config.toml
head_dim = 64
norm_place = "pre"
rope_theta = 10000.0
tie_word_embeddings = true
extras = ["capped logits"]
init = "normal"
MLP neurons of a small language model. Each row is named by its layer, matrix (up: input weights; down: output weights) and neuron, and shows model dimensions 256-383. Each number is 500 + 50 x the weight over its row's rms, rounded and kept within 0 to 999. Numbers have three digits each.
A block is one neuron, or neurons of one layer that tend to fire together. After each block is what it responds to, as a language model described it from the Wikipedia text at the highest values.

L4.up323:488539505475511393434485504492483431539525512511440461540521533487518466385454536576540441540438471513496562501426457474526522368503512500511523465536479586458549547501587535482524460455488580516454512511482510402512517511492540515508554553461608413474418510536412469581629578481499402506574534431512566540534434525489590439465436433582467526414529496497506506497495503551579479583522
L4.down323:435469518572524589481480495590506573526496484546531591496446571524536515561469537462511463484482562480532437511540502392550571532502536530540525592452549493578446496494487494527556543549536428515562512505556490468486539500480509512544517568532514503569470535493452510538437516416491504527476459518464568549480486502452333461537522495521525449524472508481475530549498446429488457582445
L4.up1142:522518411563534586504493518485487432517528522516503408511482513539457481512503637510491324444417479432506477518503509450438512433524461569520389539545531529413456543544522530501502488500468509435471535464514458554474517485444518493510580441548510512455531480560452555439511516393525505589502485502511493570523523506524551522519427489451461516589564525427512509470542526540474479571455
L4.down1142:532491526505560542469542518509570457497529449502509531531432355465480541535547448519556418527532541513453486490598544499503502515466480394589504499494583514384521422509602438527388416501600476481519525554492501544421581416556432540498536571445544495513491566517527539470537522522560405675557458563532598540537468489338473477505467511537525512556428522465569479438477550518549518542418
L4.up1288:535529562513446541432489532473461547516462423444522458467579495482440492465563482453448477434421501491589496587588518493526445457547557533484479557475557523492545567396523501440480543503521578487481460496486462561432480458510493466495582416558512452530558489441557429478459561504530544572459584510459650565556430496496509611462546545461494536488526556396528380536508587526543478550552
L4.down1288:468524521512473503545521569458489441496541532500544445515474492494508487491520525500560347485560567448402429530441522558588536362526435464575476543481584484456492443460548507499514473505492469583535509547466531505484478477506523534548483524431508446448549504567450454598506514440550392539449460483478418498446484549438588372574415506480466425545475565543519560434511375559484470551519
L4.up1405:474524551544437563494499468449483516574477483493447477443526531484458472472492500461468428472475540503484486574555631429504502505509488560542505625478456556484493502466522479529578473471451540492435475493462490458522487524494520513559577511568530503543567576500623516526404494505510494616496544524502565478530524565445490479471449443418516498539513438443452411412480499522523443488502
L4.down1405:568486474608469528548548520539497447465482513582456543473590448512483513461488539495458472537546512438524566493509479448454496536485527538447503404552444569528594467471519462556418451524470445478431529477474508401457518489492460460555571484501539412499540386361513479481470573509526515595514469513440559493498480450471557475417449470541433536473501413545573474505477503514540534534496
Responds to: Prepositions before names or years. Prepositions such as by, with, in and under, often after and or a past participle, that introduce a person, group or year, e.g. edited by, and in 1528, with fellow students.

L9.up156:516434474506535501482500528511467443510475580590588552516583578518519567405451467415607438493556522522483460478462552429474506420450424585466483535549549392538490502476571510508449511415498518472377471475561425502478538422489545482573502566407535517433507501444452512533546491532516544600452498453495551557532481486568577513506453505548508530499514484528427468604620531502489530541549
L9.down156:505560482494451416475548526514479453503476497532567476449516518607460524521513463484495502446553541579500520472573489491460468481551488516461563544521540499486500566503425521456471529590526492506403388531479307450503556590518537529537518522425500528513529458440561405538484580514533456497485475503572497528550445485495535473458545461475556517628483437456466423521444482493455498549522
L9.up494:543484490582522430584534468466542523580388512457535499564420369506585436435462439540528462541508435491501558469502525531494469523511504579547500552509565446482470443574483522516488502432450482560494534475581551526509521460559480479507495528556523530516579503493475566548434581445530519582507605578487445519471525563463579581451526522481525576566547479543388488513443563513561574480529
L9.down494:491455621578554519510527492530485449545509499515497483451438515538485527497408519564501559561483489487492504469563493480510477465443581528576487479504562507487462490404601497467475531541533480543491518517455557442465493514484601492468523547439533534426529621501500406461482464534483534491568466523530564440505517435542501462484437467489514399518480459477499549428486497426426449496433
L9.up757:513488553592481551534430527470477409517504430477478621452561418382496467440452509527554472375604469451457547527344505412447490345509418485521574524566575412535606503493566465495546512528457450547476534464543491479493478492486450445508471541449586517527455488452496499498509562482508498509511455554487507612519516562545544555484558504500423605601465520536537546515619461482480468458485
L9.down757:551551612490502492507421414537555534466532544466515499480419475531506488575508523520597542514532477486473536545506538453483521575423491497517500543476500463482519531447434559457545523561492523582519516503496577559554493548388477505512446456570427482466479566483548420449462529491533500549500552480532497473471446458467504563407539495475521444534463487563517471482493484451521480471564
L9.up1187:536484515466532545573549500461449460528508526595517613590521545549482560562559511579600424406539420529539481436476529474422442553431475536557428626479562529488508431507427537421498450590444556524490535491449442483478508500502407458508555532469496449494474465464573510536531502506557425554576526490424502538499463541558529494498500524496485508525478514432502527595483451532535515546512
L9.down1187:486497463506516418552527604497500508489511466537467535433529507596472579525469524482470527572534562543492578374511449531473439495583535512447448418604516457446521492394533493489446477554574473582586597438499482453486514486475531453369510609482504464517472465500508512487435497468493582483437424413450427518582489458533508493490501547483513483586594558473383520541379534499505493492494
Responds to: Sentence-initial and mid-clause prepositions. Prepositions opening a new phrase, mostly at, by, from, and after/in/during, as in "valued at", "invited by", "By December".

L9.up115:491508559538548544481511454450474455478481517552508467430508545519517462499544542495507473482504402450491433511444474492377534433574519418421402482494527487530607399431534504526590514610548592416534495434494511419404528510437539438527652471399519480525439564489472493414604503596514511404566512538493525450486583537505535500485401482480537460454520510476523422468492516498521458516502
L9.down115:490597587394517483564604485413443483479546527490535506453393506474467515528516384486472440430437533524461521346486525479579453546503557477504534462527423559540548465566430525405385483487507443465501403452578526544495599556417436453545521408564491458520494461519429502540447412465510522535359372543490559546475405480532577466566494468543555553514529457510488506496522459469489568476456
L9.up876:515495420523499481543461502506518497478587560497478483473404512458510535400617632448432498540479527469503509626474539387453520498442468547517498520546592499388532519518505430517607461547474501433438505475523494511413567516474479489496498496521424526503539586487531469458461411437539522458587542529439521574434480589535472502503488482476505452449487478505489547521487510588490461518464
L9.down876:544468563410473478436501593482532511476475494434441535532541562436500485472462521558528474468441515424402452492460429533546469460434551510519494387439420522482499532503540458541372467474449505560601493482561468561545573529550463472485521465497511455531554536508487501536479497455544571518587589459543490415460523577496490441516489504466475487569503512463528452650552526451472529486413
L9.up1199:462458498509528410443441499457452425454515537514453477437543577433529555481458565475520520559412497492434471415414438412494457496533475477438495527465559547553418471548491539474469467469467524524497472427492428542551526536453484535484552494472484547536492514502389578523558413597502534466555492449518471476511543486504564519530452460508517452508547486427446585492547429452482490590511
L9.down1199:529473467425496533507540433527427530572532546504498563514548613438467459555525483469449540492502395522452482435434585536532504546478590422541501571395480460441548544557476512449499471456469492426519496432440549590380583392493485523516505525497487512425467437413592404466519553575420436498517516440513499489517497524506535444420532465508565482506497542432535567491471529515391467474439
L9.up1251:486428438555469406517431568515431419465570567408574500475529551502508504530516597474517447486532361483441528472398581554420452439495485450524480479488482518532491537532529525496572533453549510491519555459603540539505495494474554451579602404446421565495522605497435480531602487488390538455487529445559507544514507469570479500521449495533471541451491504519396443525602493573412488532526
L9.down1251:508518446458526534515489494494371521425496550468424517514448553478492567466496467503439531563524498460622445435498557511524424478440461542575457550455446540527469431456510515482535488564482510527530462426464479437474487503502493502493426437523527603522435545480487483399493524522453477485413561531516583518489484594417504634457524454519571415404383469416517519532480570501523420404531
Responds to: Hyphens joining codes and numbers. Hyphens, dashes, slashes or spaces joining a name or number to a following number or word part, e.g. ISBN check digits (…122-2), model names (ZAZ-1105), scores (86–78), compounds (market-oriented).

L4.up172:521560483522593525458427498479450469585497488445471464508461419489456508495504528509557389492483411448520543476404532489442484457537470487510512512529528427530518488432456490479541519476474449514492511477521544573556499422395477467493650497492540524419476526556524552504484516559469431539466533570493447475483406447450535481471417454518468462456565522481543508471503454509499495476451
L4.down172:554574585488494475552440542487495489441526500463556502478572493464543410492504551423458562415490559505589493483542506515544519488493451434462479474524554534515554567532466494478468446495480488623494512466475499413500543584583445455620460439515390442519456427499500525422499475379536414578516580461468503468483469487506479517515518457449476486526493525516446578523473595502472514550495
L4.up184:523519502475530448523527465398492495507539460500542473558567468446491467502474520445511517532389553577460470495398541435525423471432489521363455479435462453495485451466492579499442560493441575489516493465495490488482556500482521472494552502439493499458499489484473475530566437400478453465494539508478476505459579535575468506475525434490553536542507538510412552467496510470530517453546
L4.down184:449598542559492517510392538552478420538502503491486455431474501542468530551512456520459490468449394565484514482501584534524504537456547534515561561511513515482532506481609456478522429563509500463502507514418467467412575592541527499482484445458551452538549505472435351449553608439542536496364494513560541541524558526532448500535563461501517469478445426544471487521404576581397425534482
L4.up262:499572495454502514508503498450494537539488495514553607536583483499465463464424520540457543575522517513550447446413537353413572431565433452451540460512480536429491524433486614462534523513473558492601396444545396432366497491568535497559588406492551495443482513505482503468613486433503456476493548556507480529519441476601477436474570438549584512518471533412470496433469492505488445380490
L4.down262:454500545474479555479471533569392471518562527526428469455462480553498463472459548511631467473472462450473488494399514555483527537524523523483470476503601520497504504397467433517459446481429517559434528509522497529561584490567426600554491553487504536528591507552554490489436528524539488507480468552566467443481548452549447557467481472524449530461481430510410564419567427511421470583490
L4.up335:564431435606453633476419396396536510506581519521517446475498577538517543450554532488476489512479626522555532515554475536556543438369420543490454475441514518522519500538538575464526493532361532450527498480534467537525466563516580465526525557451550506537526554623514523533565524414577410453548518504574475493458571475458547503489476519560528513476545562428396608502571454483480419507590
L4.down335:455531567484597430471522522554421429479539510441545580481492507449443591594438462423495507546489406511423479492436458560590536508568512533423562544549572473512541490446590432461493462573587496487522552493455445478462601502525447502441443542566486538583431511442435412523437496547467504509501506481519595471475478488577388536520440470528389444427491424561426478506482442498469495511504
Responds to: Range dashes and mid-word pieces. En dashes and joiners (and, or, to) between numbers or paired items, as in 376–353 or 1336 or 1337; also mid-word pieces like ro in Astros, ep in gameplay.

L8.up1450:587463459527548420541441549452498476471525583436465473513515511543433428552458575496549462532489478393557506423473452491445475534557467488457535475465524507578499438554492466484430409555512511460507495566518418470493560466564522446528508483529462451523557536426586489488469518468481504527526472489462549442370370616562487470479549424539605440592491484448448579421535469433504424533438
L8.down1450:455566558459479511483501476614451492499530530444527478533445513519458470483537425518556581557508545518502466508488484475444489446522474517413521472435484531447503510518471507496558489487432503487509477457585493564473571470561414572447479517506526456463485500487467459491561505502442422496462599494518378487557456458437515520416531546503439565515492510553498497408464491530486492447550
Responds to: Indefinite article "a". The indefinite article a/an, often fused with a preceding preposition, opening a noun phrase, as in "in a wide range", "of a new", "with a long".

L9.up111:545517495519502426476464504435391486551538529471427609491422515534544562544546509511481445523602518457439512461449538539561486561557498582470493472548466519485430481581617481541541517454494562481537466494493469532487499533549510497540524525466368449445502486487488497526484469556510462564516598537525525488481523582422514554568492475517582467493477511501428523478645500492517510359467
L9.down111:493546458433565492525497471464506491592524474442513492451479581584550456529498461484654536469574440488402565508527507543505475529404507556468624486518489508626597487501489530492518466479525544528475528398551501520499578492490489527551515488565534573417535525492446484421494544448521503537510513459576415465508445405431562476579474582454517503552511488435427568507444460385459552489603
L9.up1355:508445550402626463520493481415430473521524562597504466538495561532530476540555507482528521521513426485438524473493408520536424535606471503500536504567617377608477525507503504633517526567457481421569604412481425554556543542412448487511556492479410493405485464430497534535612446513502507484531537437477510506537457441509486584447488462546537520507639569464498643486468464528411545591456
L9.down1355:446476499538374483525472561448481456497533406471476476470496537493400484511498469424467498480496582502456435553435445496463573433439496561497476461412457459467446435510462434443492501533455431409499504484506450441513538433538488416564558386505526492506415595441540526487530501483534485546430510531484501526624515528533535470496482545470534506480495547577500528522494616486516529487458
L9.up1461:479518484502523467547521485434464411514493507565407597509491508439466548542561510466505470522555482362434556487492515452555465456548502605504562474598490493458448528467531520468503511509457606478561538534589465509479517486549477480577490550478420559424467512556495507486504537467519554512576460430485556503510500523490537490522448499467519525448512520453473556469515517478498492372548
L9.down1461:465469431517521476480580552475459533618485551476533433457444525540490512444467511439406607475482520468527402480448507543487482569470594475467524565557497414493418405500464413488531486487427441497526497524534507520504493556587587558564535586541476469517469642420478590461427476518444542516475450440517519467487507503528579470446552507473454562493472508437526547513420566509498482482539
L9.up1503:501543493457558525611502499528485479397523581454477488488407475384451426442541508511440483492552455587535445540473470557390436472490527532475467467605595366511453519558524489496601570486528503478448505427510530484516444499548476468516480559481460459512533588526502462539576521488418476481521528518437492532528498511467523615580476474506481443415501464583552438475520511422474589488481
L9.down1503:535544407444504508532488501504520411510535545558477492420428496420525418458500581514416467537560479532506441501472478496485430504490541458494457487520549390452481486623441451464500481536527454534503524419559496449560448516506449517532458525444464452508425472532502492512527522558406485447479491486564485553513514470444573598589473483500445436587496449550506517470544482493454587563514
Responds to: Line-closing tokens. Closing tokens that end a line or unit, usually just before a line break: closing parentheses after years in lists, heading markers like ==, and table pipes.

L4.up260:440471358551508486531515504509482456525539543449452588524528538508482477465559672480368569372535495484490541447478475572458617546507448532517503458480533529513498466529474551465504500563418482468514570520522502511450508461470513418455635487513492399496550505433506515524538470477380529480515564588531492446472441583491443444497445464494436454493492622488405489509448475486450384507576
L4.down260:503539561515425566511544515491453573451482434446525523578518587543504504472481435569489528594473489503489560493513479426494565501607520485529491539378520545508507491458438457614514514534558409557602564609490560505513477639597546517480529442574483540520501527463561488523532540465518477497470502517473463504462482545547491505491552469494453472473461383549507543522420510454548512417490
L4.up424:569557420524596405432471470471454412515507533528426437456454489562598461526443602630612494461510410488454596466461486493407499570531472578588519478576461517397516466515542519471508481552490487509517523473540530494523591423487560517506556504503424481452536547499509516517494586522464409486457570412459521466509449463463607460470521494545503499416523505489481414547595515439601496509521
L4.down424:470481606525536473522485484564540520396513502497500523475562505516556475542534418579444444574543490370492495497451504518516489529517486497558485495466459621539547552456466444488435446536525456558421566534515530498422308593496560510472525517377471468490553560355432470538611549532417526479455493529475448413414516452469528533525500474511457477493536477518477571521526515516466534494452
L4.up480:538498460509422480522464384511486494447413519494516487444530382429478508510561543526450390506441537446449510514443437506509415593533450473517507472610509485517483456427535516547568513488535505544524567454492484549497568516556497494453515487481502470485529562476560467476474461513550471510502584534376535446491444585472522548511451488448516497473523450468544524476570462459508512504438
L4.down480:483457485411528507531465541528488450386539440452560523477513444586453375519549527472515547502477548471555417475469442523442530427528499454480457443504536475467577460542546488527477457471591500486527425470559459495481433408495484428543514504430488536490572482453509570502428581500587547422554459489546578546542502492511495362443560505492478562530476520488465547562492467381505498523490
L4.up1188:437578547610552526512443453443427481541504519475447458484505566441495472556511587557454513523431443469470558445521471484544558552545473585498547479526509543514538489587469507419445411569456555476470492453498503436501564530540486433457532514511442447511389495567531457439585505524443512540537523504605624400566484510501483481543450485534519497447501556502559477500590413513550496524612
L4.down1188:483502474550500561531485470573576535491525472463448482512548613524510480517573484522501427494556487528526408532521485571495526497484491443480500453517507524498517460495467524552489501431477540483421480513539529408527466488510583568511499506515451592511524537493535557545540471530469443462489536476484503511397406579425444586518515443586473512470519512484447499547485529553504476471353
Responds to: Determiners and quantifiers. Quantifier determiners opening a noun phrase, mostly "no" after there was/were or has/have, also any, a, one, enough; occasionally word-piece fragments.

L9.up392:547468564489373505528515489440486431470510447507464518431583439523508485548607457495455533481537442536489499498471517522389377492490537433541429483589612521575553476504495547439567509551469549489484460456516471473451514535522505521496522496580508503451629450536520640579510601574475530453494494446451516500585558469563418596487594524511543544479528486520575462559528551515450551457510
L9.down392:526478437478525501458471484538542559497484408528444427445420517417514466522518497515524575529454570421486514455510535550534478605515558476557542421561487446432571663449468531492511434614522562474547476503521563534490473551500461499541481453574541471500516508511536485573457511475472519488421473445542415488549436452426405487431461527507410579542537448491513555456447573491482563567436
L9.up896:532464529425478552477427422546499484570490556475426435488538531441439424552626584596499418445468476474470495425513480386516528462535551381436511517539476441442496523474520652546535492497527614479467522521552449498459541496432494443484534467468467395379516538581520597483476516515427522488494595554445463478468502437544544521514459467480496554440525418529472567533497502514440533457480
L9.down896:506449510455398567553514519543444622542488484559506443477506490530490495564532554491460605459452637509473456497596424505481539527454479485430454480514460485579477505453491440504477566603476458481465513581495509435536457479581565513525490463599556553523561483435521366505488473523439536400561539537596475463605466462595420470561484495520484567515487472500562582453321565507542521552445
L9.up970:501471552447419571489500543434417452500428422535430455484456456474448483525510532439503511435462514456507487522506549452506566504505445492518435521534562545556518515435485541415652552464399604486417466488469490445498488535534442482491543528551515497387493526515454630540459522563406484470458576457536410607567449523490373584526593576396485527456502466473476504587508463530364460500487
L9.down970:490546477446533549496362527475420530466543412587545424516438552425426423539503545584502582493463429486432491492479513517514461445548513462497541471471529477501469552517464506492533551491549550438518425385520565437467547509480578491634574456523539497494485515578542507481448538483505599547524500548503528519550514431470440480409619581470437377543506508519418543510444490402574532510464
L9.up1438:510479499489575442502495433550446467511423528647378449463514477444552433466538492454547408445490584483447533530546446474418438550434495525476495564512439526507477572583434562631535526486519493470493522552579494495507497472503429499554463471426475588455531592456442573519507482487467548544606550488459489519442554534496431552501514536535544644497558431508573597563428472490579495465428
L9.down1438:481576555430558516523462514435472464580529602531551522517467477512433481437540584435486521549485437540488533407517453509412523576550544424486528451475573448478550556435515528406428579540433447446480543445453441568483499468489471562464540413560558503580450488458454424437393402501467585559524412420480514444481472429439562531501559461521479431527466456515588509490510506514454469533455
Responds to: Passive auxiliary verbs. Forms of be (was, were, is, to be, has been) used as passive auxiliaries before a past participle, as in were held, was made, to be deployed.

L9.up310:468546485481515535469493435456453480442467489461482551487528529511646537510563547501479501570622476472488497460480468439499448633550548546477481512493541516544491485447496524503492531489522524538459468582470561417515557526520471507481453464533407431478504507515450573497568464591398514560390538477420497415507454486594491509530533471469420520537549493529529529615483495524461511494446
L9.down310:432524510499438440577523533475486539496511562552470442497430438511550512463545419525606507523520597537490412471483520500563585496433508466553495544536569530460558567498479504575471383452451474451512501520492458495453433488489447519498560455475586492465405489519483477470409436461498476534521461516474576532488480549585481509596529445480484490473449465448490545525483499459532521470518
L9.up571:509546532521501488478521544505480514518556528494466544455551569429552458490540510536505478530566498437488611515522405523496433533530421572557518538573475549611474508529452470461558491569439533518516446499555429426491551518491506487449433481502545584466455507434538495496442478506478433526547508526444544509422485494660397498553463502418579461478486479564575602458597459429455513411577
L9.down571:499432493451476531508475469488511589524519519553502468535495416422509511503508547529434430433481489499481459507481435536481543507532498475472481473492550504429464541442465485547484533498524538422511564470463571485462432495522585448467518449520608493382534506453480527505521501524570563494563541492531522411510575576446397502429589412562496533405526439375506584466490522471466545536387
L9.up723:590488544479564461553470469523493509491598509492446479544602530494498431506580509470467496510534484436509464510460468497386549517576420532488493527462587525623497446501526486577489544481447583508498433466474564555501486478434545454573583526507514556454458557425390535447525445568542484482579508527496504472478386467465499437492471420551430557530422536487415508507443520475540528472470
L9.down723:531463540479460393484530540584501477479501440531578407432465580546471515447416496482437483493496481511503441450468487552472545480615497527497555411502549581506481518451460524545543543535455469542530585531514503562424510566549509526580528447478524525510524568457447508562513511473538591494426523542459446460512566485475446456428452529441498483484599383526486539514577578367567537519583
L9.up1159:533509493447547348438480538560516526400537535474461539415494537567430491544500537534548503496583492421443454518515441367538531585489589507555435514463460545582509486408452500476572512527507604510499431513508429414475501526487528518540539494504520449548473550432424522482520559528433534530407529434436478453528523479578500437594420426476467470489491574494446499550507455400482488471522
L9.down1159:514450458439533450466498413484550473387515460520493565536474428523534522613513463577488412494482483462471507558516533562481421555425570499417467502517448486528461495482537562483529537466377502459511573574550569630462463543463467510531508495549495527479459470543525458424586488559475520540486513474531371529572482483441487517444571557547591535485515533534438499499448467458478496448593
Responds to: Section-header words and articles. Word pieces of wiki section headings and table column labels (Notable, Awards, Total, Minority), plus sentence-opening articles and determiners such as A, a, these.

L8.up911:507557554442465505538440524540534461563528588566569506471478470557542467462499563481557384481469384482524539380413536434565554473543442513493549494429583463493581518499505626521551514570555458455507457523512480499514547526536481418586503401447463404454519483493409526510537543520506505544393586449470506446483414525420524474479522446566447463476483532505477505438597567503468499438432
L8.down911:611463457500456460461562475522418534521522459503494522552502468545501516526505422547481511505554521569484466505484526513518500492465635420423496422578496557458466533517492477513581529482489564484463489489518549587536470451485597441486434485570473398511450508551421492542498542482532477577549471570583448548538511499533462483511611549411501531546509590525434387488504544540468507502477
Responds to: Before a second date. Connectors that directly precede a year or date, chiefly the "to" or dash of ranges like 1801 to 1804 or 1815–1896, also "(born" and "in".

L4.up124:525470432507508472479504446409419481499583539469509493433505486529507580531471539446505471542524420505522466453487542533426490517593507302395491486457637407533501380482564554496564508490522440526387481553508473541523551463371569421556570488567502483517504559533488495464539527409458482452561512389519487534559514512476556485530519482448449500447504515445500532466454428490525445487452
L4.down124:492574487545422524470509400488456493518482570466444524469462526528469561487377464389542580507481529426427553503481503451470498491549499558582632497492553488513551465438588494458558502517513468539485524429467555493462445413560463506537539532560519468524453481463471518437500512489534574487509503487524545487543552537380573507422518480447503523506454402466456569447433604410546500445524
L4.up366:512578418543505576523386460525470473501643667445492440494491534627496479542495582482520322511483432448506494577394477475473496556549509485466497534471541445442416551537488552529580565571475420465487539462457580499460465446481476528537538490571478476491424536476520513522480497492429504510596483537472460485560419526470569514530460502541486437491567596527529480461490529471556470482453
L4.down366:511524444465443496498606598422470478464493493626513597483519495478531534510524437437475502422505495507462526471495460438471523512518451525504427595474528488523478466477572504431478465518495497524479580464543417476441525392507473504496553468498481468547456497487628524488488502546459584510511497510495481426549522579563565496472530544479550620534485518445490569430480549565555600417464
L4.up560:482490474560469478550383511454523503521581548535503441481404619521517485562526461509552455531477424489518542458514472480479556473497355428466457528526613539492529423459543516506602486523457488472500477590541592426515426558486495439547453465515467400548472599480488499568489470486505477487451472456512487454522425516385469445467548506516481521453507601503493512463552519470473469555445
L4.down560:592636455511447533519498473553483452545448459455443432428569413554504438479488541439525529588510515469518524551555555613420514454532463591588501545439359454505529516529496447587395542485520495537523409517616407485506497455506417580522530515566499495470425467381554606405523485501543464517560539511468536516496458509561524502508447505476529530484491471485469434518479538465508490475531
L4.up1445:519507472520531582413430487502522492459505481557582425468456434443517512528520508528510425491453491493511598544534444511547519514490400526441333511456492553489467450417470512497532537462522535455493533586627450467506452563458420473508512400435523558582470524441438461589552393524579488466494472393528480533536469541515486568483475497469449484434481519392463426522510447496437503548426
L4.down1445:477537419557438428566459523553560436460429480536450476410576494554551477524473444512520484480548543480475531469586479560518447583491459431536487542479506471455545557424447397473489525508501333541510520487462443539470507495478439432519508591615506551538393413433511598468505481443537445615512454513580487490429524541421521487504444544499532495451561417470584471514497528444498521536536
Responds to: Infobox parenthetical closers. Closing parentheses after a year or age in infobox fields, as in Population (2020), aged 97; also commas or in before place names.

L8.up914:561572540481570491558496456431522470536538486548434451509601501479517493406520458515572384508425452494564493483518432453494542383535553490478500562488541533494553519469549451518553441500514553498480430450509422492489443441553491431481509495494556505508542553487450448520488495473607483495469521399412580604559491518441475452496408524532447544501522523456440478482505487544499509498423
L8.down914:527487489494530395494510466575473515425530508474531486462425466556486568509479515401473490581461547481544563586537514451405533483450599559577571414564505523467439487527610571538460595510469361537479590605599464543482584494420561499534489563438467519564577413531541482493522482413503446506556480517535517560426530466484414517466440440514475503507507491462561529613461491497524553490448
Responds to: Post-name clause continuation. Connectors such as ", with", ", the", ", a", "one of the" that follow a completed proper name or noun phrase and begin an appositive or add-on clause, e.g. "Chorus, with the name…".

L8.up639:481496487499514527443471438485510546421487626546463526500479421422556513463531555517449516452519437383578519454537522398496427470544437508489438636440495412470453546571399523486538550534507446496505469475479524445488501417545576473609455502547430549444461522489497567554478473450422472490378452525479522449446539638478449514480575457407520557455505473393516487469492576554578513555589
L8.down639:496533534587503475530544397457595541588506509565461514505551526509609493423420498543487536578505400552557500354463457558455450435464438539494643516439458538476532486506417428577520578482444407443488495436538518519559491533463546496547531564521541456537479457416529554577400527360581489495643447505473439517518480511522450526476477425457591483568542490477514464469531498597439441458453
Responds to: Copula after subject noun phrase. Linking verbs such as was, were and is right after a long noun-phrase subject ("the number of shifts was", "the results were"), often one introducing a quantity or measure.